{
  "parallel_block": false,
  "init": "normal",
  "lr": 0.00185,
  "warmup_steps": 570
}
MLP neurons of a small language model. Each row is named by its layer, matrix (down: output weights) and neuron, and shows model dimensions 16-111. Each number is 500 + 50 x the weight over its row's rms, rounded and kept within 0 to 999. Numbers have three digits each.
Before each neuron's rows, "fires before" lists the tokens most often just after its 100 highest values on Wikipedia text that the model never trained on.

fires before: " | ", "2", "1", "4", "6", "0"
L2.down186:577556515560461508450519471434542526509411485513450433421450460462550579532480471401472496527523563489580484488531457519569425444542386548516537466543524552418493511502535489487555508537410509517456508523462455575543559534457493521543494548520473447533581459472438619505564450388439483513

fires before: "0", "1", "6", "2", "4", "5"
L9.down540:429486550453483569419567525501494557467487520418477578519544376420516445500441473449459434494423498503469494417511588497447495478583503546535514499514479479496505430443514491518478530505474490491529494557442553548457435493505405513487511447534490472472499542315528527475464521483501596532

fires before: "1", "\n", " –", "2"
L4.down376:518514535477564499510422530496479496408521539513498500503475432558438423453458434424540517479466521470593472507512492540571496423527587485487436480378556385501613533521501501540409577492433449570475579459453480540487500456656518521492456471399575567535477505433524564474483504471486510507

fires before: "\n", "\n\n"
L4.down354:447522601561474430501411568411505586478546497371441470468497437555595435495602514474476455469458436428557499456555456560526534423535515438520481449428462414448563474544566459536517517496481486556450467535529523481526517452508520544591451397423520495555613443508568526555528499439455518519

fires before: "\n", "\n\n"
L6.down53:548504578555463488572533508490394529495527489507510489513529488403479473511407490453462464495561471482596544442448490524441559467423605489505533466469461522515457505586492415517473469532476526547495524560460525545470477534528476546494561453431445466545532609514560528496483477465486467540

fires before: "\n", "\n\n", "anth", "4", "0"
L12.down48:593565559575444504577507458509408490392474497446501530542465525510507529522528433515486498527475578511524458572545574557526520531524505606532466478438483412511574449545526501538406533456375414545546451466523573487456528532499547504531530495382403517466521476522542480539541456434457506519

fires before: "1", "0", " | ", "3", "2", "."
L2.down262:439559479451489582528489527455451525483487596388520408489530507479520522575480552438498482511474499528554448374443494554546371448470509463508496441472442515504518480503437501598530446495504561548451465451465579548414493571480453487576528608400569571506605509496508575447521521475599508475

fires before: " | ", " | .", "0"
L4.down294:486536532468536582541534544436522515435593445443490496466538493529559499490549444445427405460544518511575595413524497537529444434455537504469496502429513446443495488483457505440425561575447470498432576462525510566527470502468532561458500376494537506526625563455566587476513495422496445448

fires before: "\n", "\n\n"
L10.down401:524518513492523491359465576575483518463582473511397426495542422457513595545437422544469486540522499450444511464455501527550522474498503494484498520421533552506486540431513471518432514489569435507433564424493440604485463541585487459454525470509546456483476485520525542531517595526503502476

fires before: "2", "1"
L8.down244:462469495453509476487489533528531521426508402440464484456524487400556540585474470467475520516540510582503488549478452381556530523496561602441436516465547478473407482556554440464455538520545497561451616471500545462546523421632547445419536482587518530593519526546648460586451479518482460535

fires before: "2", "1"
L12.down348:511520524439466495402481482500552554447516553498477497512464512451543489407466499427442574440542480454472581539545610473548481457476499479470558492547476671560442469545546515409452529534505515584551522478417578537420466474582510559493595467497435491490524539470532552541494579419495500474

fires before: ".", "2", "1", "21", " | ", ")"
L3.down437:548571597459570504447464486477492550482498575565531518519557357594523588485463546444446435396485521481507518423493576512504485522469481525593451489485508440536505556462474450525478522549479481541468543436501599526456567479477473540579564518460510493539548522467503543541443466456571471503

fires before: "1", "2", "06", "04"
L4.down308:435448476475491462527466550480483425410473501497489471522482465553618509573461553436468383537483558467563501522538571557549471535517447546447476570460559412437528484462532503521453543514537493492427538516523594547523516461601533406533469437483512545571527491345502477494476527477574463479

fires before: "0", "4", "5", "1", "6"
L2.down546:536555570550403562467547519441481518497548557445495508453491502476528487511389527472527524501518475434419488549430547485533420525436524529542507430430530531385522490462631427484536428443503559517433538540553333466568534545393519532489480555478491493432562507516594573502575479421475540513

fires before: "\n", " |", "| ", "|"
L12.down573:524508548440548459466464518456487593552439547505439531504520404601465477509457419502476442469471449478487484468532367512524456493479510560605512484520456509489522474500454464484549558494533480467499548516470551525537508461453421516549527496441548486494453501505478446465494645518550605345

fires before: "1", "\n", "\n\n", "°N "
L6.down212:434509527506472457489443479507517514432473480490452608527575424382465481501569528546515454553371483549511450485508481467523473518550599578451456470478579486574431448559517484547506625483555447512478565512507516506455489386549475498513497434496526635562480443478504550516479572478475423530

fires before: " | ", " |", ".", "\n", "8", "9"
L6.down302:542554487518556486651469467402413555424455537531600568462526536491574595395445504583493514479485525542529583478539534523432595458448559533488440465473502481449510471498417527557383499579392517529369577480466477503525563569420498527461531531420480492481601539494582526472451452501406462483

fires before: "\n", "\n\n"
L10.down26:490494552531537463556501504499497475496500488457531564525527478562514550559488473469463454513567499510494479485506455469437505536510453415522584382441514482561514457482520542469550428530474454419494448488478552488493457576561616529511499486461515546507462479465475512475547464498448528539

fires before: "6", "2", "4", "1", "10", "5"
L8.down123:453544495471453495493570548456526455513538526524541468550498481452501476516453550583442517544512425487550478519499392526448460518522508573424556487511492505494432538518526423439578479456473549394531459465515506562582493470469438520526551526493401472417482547477607487492482508505557505500

fires before: "1", "2", "0", "3", "7", "4"
L12.down401:496506447493493495438466529475508507516456516505507479531537384510514365490485561514358521524511474465459550535491494441431442489504511586476529534511509487533465498522544486490515490483498527465392601455564523515530524444484486543488485480479507497534490493525648510497539463541517524532

fires before: "\n", "0", "2", "\n\n", "1", "3"
L3.down454:442474532556509524515499472555523385500452474526484423610447327524463535480455442457528460520554501509518518528543516570620504485581600543400449521463459408465518490479456531493472519497519528562438496505523495581474590493525580476539472476447582507571566437420470481590379434477594469531

fires before: "1", ", ", "awa", "2", "ar", "iott"
L4.down199:415534424589510604576501418563536520403516483517460488485515496496432437513571485582548442440422568503493483474441430494467522461443609574496471456446489420483509489567572426497510480468485467566491558574456555553519436581529521539477480531443517514510488535479596496480584589445460441543

fires before: "6", "3", "1", "4", "7", "2"
L12.down285:482524499567523466549484572494493515465463439460510549552545382501560406502501504507516447531493553495554454582474540473468497527458477567540496447391554462474523521522490480533515494400440411465440578507540499553427434511449504524454454474492532497438560465556569530548515464394504596577

fires before: " | ", "0", "; ", " |", ") | ", " ("
L2.down241:587479491476500508481531563479404452556443485560560524544503437520510438548419485525546522471553555409562618495526573543397413433428560471555465513448490520481497466508437438430579594526456538444454513408554417468469448484552454610467459460571507458586552506465480430459516421431519520480

fires before: "\n", " % |", " % | ±% |", "\n\n", " ESPN"
L4.down425:504465512530552500435519450487543453528521550552487527559557505501436480535465481419462524462403514451428420451505414489507456526485473505567552438459512459568505465397523513528504505507565505554499480501458548582514525549572454500595439532471556572459550511501456478510495455517449516499

fires before: "\n", "\n\n"
L10.down216:466506478501518462520511494493548479458603428517475494534475500555445492504525460515448435521527460458494510501476443556513509591473556452473566519466519368652517423505535538538504399499554529541488488397418531500543515628554427502489473509551525494525492450556488587565466485437499584552

fires before: " | ", ".", ",", "3"
L2.down273:536433518515460438471491487474450445471471452508567368472433477461399514406426471461442516467479635468484473480514568526519493510514500458521471432489561508500502507447572466501477502451462560507507466536475537534563510538499479514463480496480475543571496534593481682520540467489463467571

fires before: "\n", " | ", "1", "2", "0"
L3.down235:479501569393455457400456469566432470595518518561550560516597480516510551564399510398541503536539498574532557488481499411544496463519462461573524451464435500589517450434481477516452512453492470476452483553512460454468415473537465520607533444556499518484490618420466441483527441487462469433

fires before: " | ", " |", " | Rating |", "."
L2.down593:515547558524540534415452476483512538513517499537476451575482455576448463553532431439409469480507439491467447543562571550484386534538554606521408496456519471579479551433527423529521449442496540444579508577469457490566480550452467406374452479527543472481462389512514495586600476520495449524

fires before: " | ", " |", "–", "."
L6.down569:590506489489543529508437465469538448461517493517480442477493486573534568456459434513416481436549574452539473464510507481549580508469481526565449506473436437470503533474522438505441567581476509476469568401519479391484481494521442564473586568568463441449508340556555468559588576401505506403

fires before: "1", "2", "0", "6", "3", "4"
L12.down291:505439443494522513493496523506559495569381573520476496592481437458482501515508517544555460444501519527538382478502553428423485531527567488446509493469512523492438537494519559479527553531480566593476522541536456522446485551503491519476546366510522490488464457440488528456442501405545529516

fires before: "\n", "1", "2", "\n\n", "06"
L2.down567:495452467495517449525527526493522377509511632548526475457489451565529522592433468502471607490521568567535522479576469442485527442439470443489448509507476516441524464504508583570453498417526537537436519504481524557605474516534530449532481502362519439430410534478427515544449521513403481503

fires before: " | ", " ", " |  |", " |", "e", "on,"
L12.down460:526477569467531469564415493488520578497493541600478367474462530623451516554555478376486604487444466530491506448519577505444560442498447513574564470540541524490503421508514563567454567564499455513583561462537560493531530447460415509418498523490446434532491434552475489524590504492542501452

fires before: "\n", "–", "2", "\n\n", ")==="
L9.down32:538515515504626510464500561506536516479555482567392506472446436525546489543453432415502477455571468465518424510549584473563573475545504481498504452464463491480550411449574480411437549545581502541510551518489475544507542569607525443420540524518435459460458530550441468561524576522443473460

fires before: "\n", "\n\n", "⁄"
L12.down10:495496449549523500453596487473550535469542499532506494569499482425488533605544480495423507503526602466559479534532468493467457505556564448477513432422497500508495473517555560523545443509447504465617441544461447559424431538484559507579476409416422391541503471459476559558467389445485428552

fires before: " |", " | ", " |  |", "."
L9.down140:542485552473460521451619494479460444479493569514543430568516545393619591587538498555531495556505405512497525524469453455524496533585501489457502498522520489449531543457498589480506490520430537446491462596501449603508456458519569580554540509521514462444489526519470491423514498506503471449

fires before: "\n", "\n\n", " | H"
L2.down203:496511547517475471428460509496607537615563526449474449481499509495489558559492452451496379544525392381451440521502416545598446525524506506547574540466460504533534449487499510476581493521570519534527477505406535433496475493527527505571381455505449446510459492459525491529447553386541482489

fires before: "\n\n", "\n", " He", " The"
L6.down386:486479557510528469444498526373471597496510537491518512568462402535486430484486513450392476509528451479575434468546407588560494519555464499548519406524522412449534492552491557603472495540407448552483501464441501508531580453555516546409462446456487547496471399465428543535504501549517468560

fires before: "\n", " •"
L2.down6:539473518522541468422550470470447438492478513489420552513537583479555591533533454467566585514496572501447475415475518447462495472478539533586485458405587458467521505487562546567464527502495482527530529434560461428434450485510546503562426410480448504468590479518398536582624485490459530449

fires before: "1", "2"
L8.down204:466483534453520463533576448566452429468486499528470488529450494526466514564469576558395486532562492563573510531437524507548505567526602553472421530593513485435486504504488431516531464383551490521475461523493485527510576461529507470482519464470455498537447507500563480575491453435514464457

fires before: "–", " | ", ".", ",", "0"
L6.down255:411540468465513475502473485461633466572547554533505404467450523479502479505371426503482490492522532408577448367536551483566544440420427475469428514448529479448398522578511467501521508514474547516479469484530480514441525523560587477492521502508613472555481521427468518567459417418419473489

fires before: " | ", " | .", "; "
L3.down416:560478518481488477567491470406404436503509476551479475576523488551446464523430506505430469497478446477511463545558487425476433436446544511563511496384544441459580535569508510590482482503517579559455500607472474572529474534584548525413407537462529501468476497502490562515537536441450460461

fires before: "\n", "1"
L10.down44:593387514550471557475485485494400442493508519513571484500441509480583481648535421480463466438496448543480515530474410378586511516521462566567485440580545516452488591507464538602410499481463522534477470520512444520496458466536504515430532498459517481564453501510480593523498561523468434506

fires before: "2", "1", "\n\n"
L10.down402:444534538483577473420488519516558483493552531438455564546466415420434524490454394488480526499475495500550472448581576451538553584523630545523536506445410507531495555514511461498430484559536483534514551588502466490500576427501432365551450557455513427485423570475476468529561544425528477365

fires before: " | ", " |  |", " w", " |", "."
L2.down171:533535555550517437497573506515479524603445524468499456504476587437553583522461483484465528544596455454589617389432518450511535589462447425578461477511538552489489490505520555515575439501504573520382533424487424448494547558519488507483510546478504474408511435518421560465470523451547542454

fires before: "1", "2", "–", "0", "3"
L12.down634:440510539458577577535418555463405552531470574444583494497401537584400608597397488470436521480567556534479517451534508468487529527478468517533506567427484484516552456495527582562521518492468545578491557549449532530457466486438550459488478519441420418521431401507575546531454509382469516527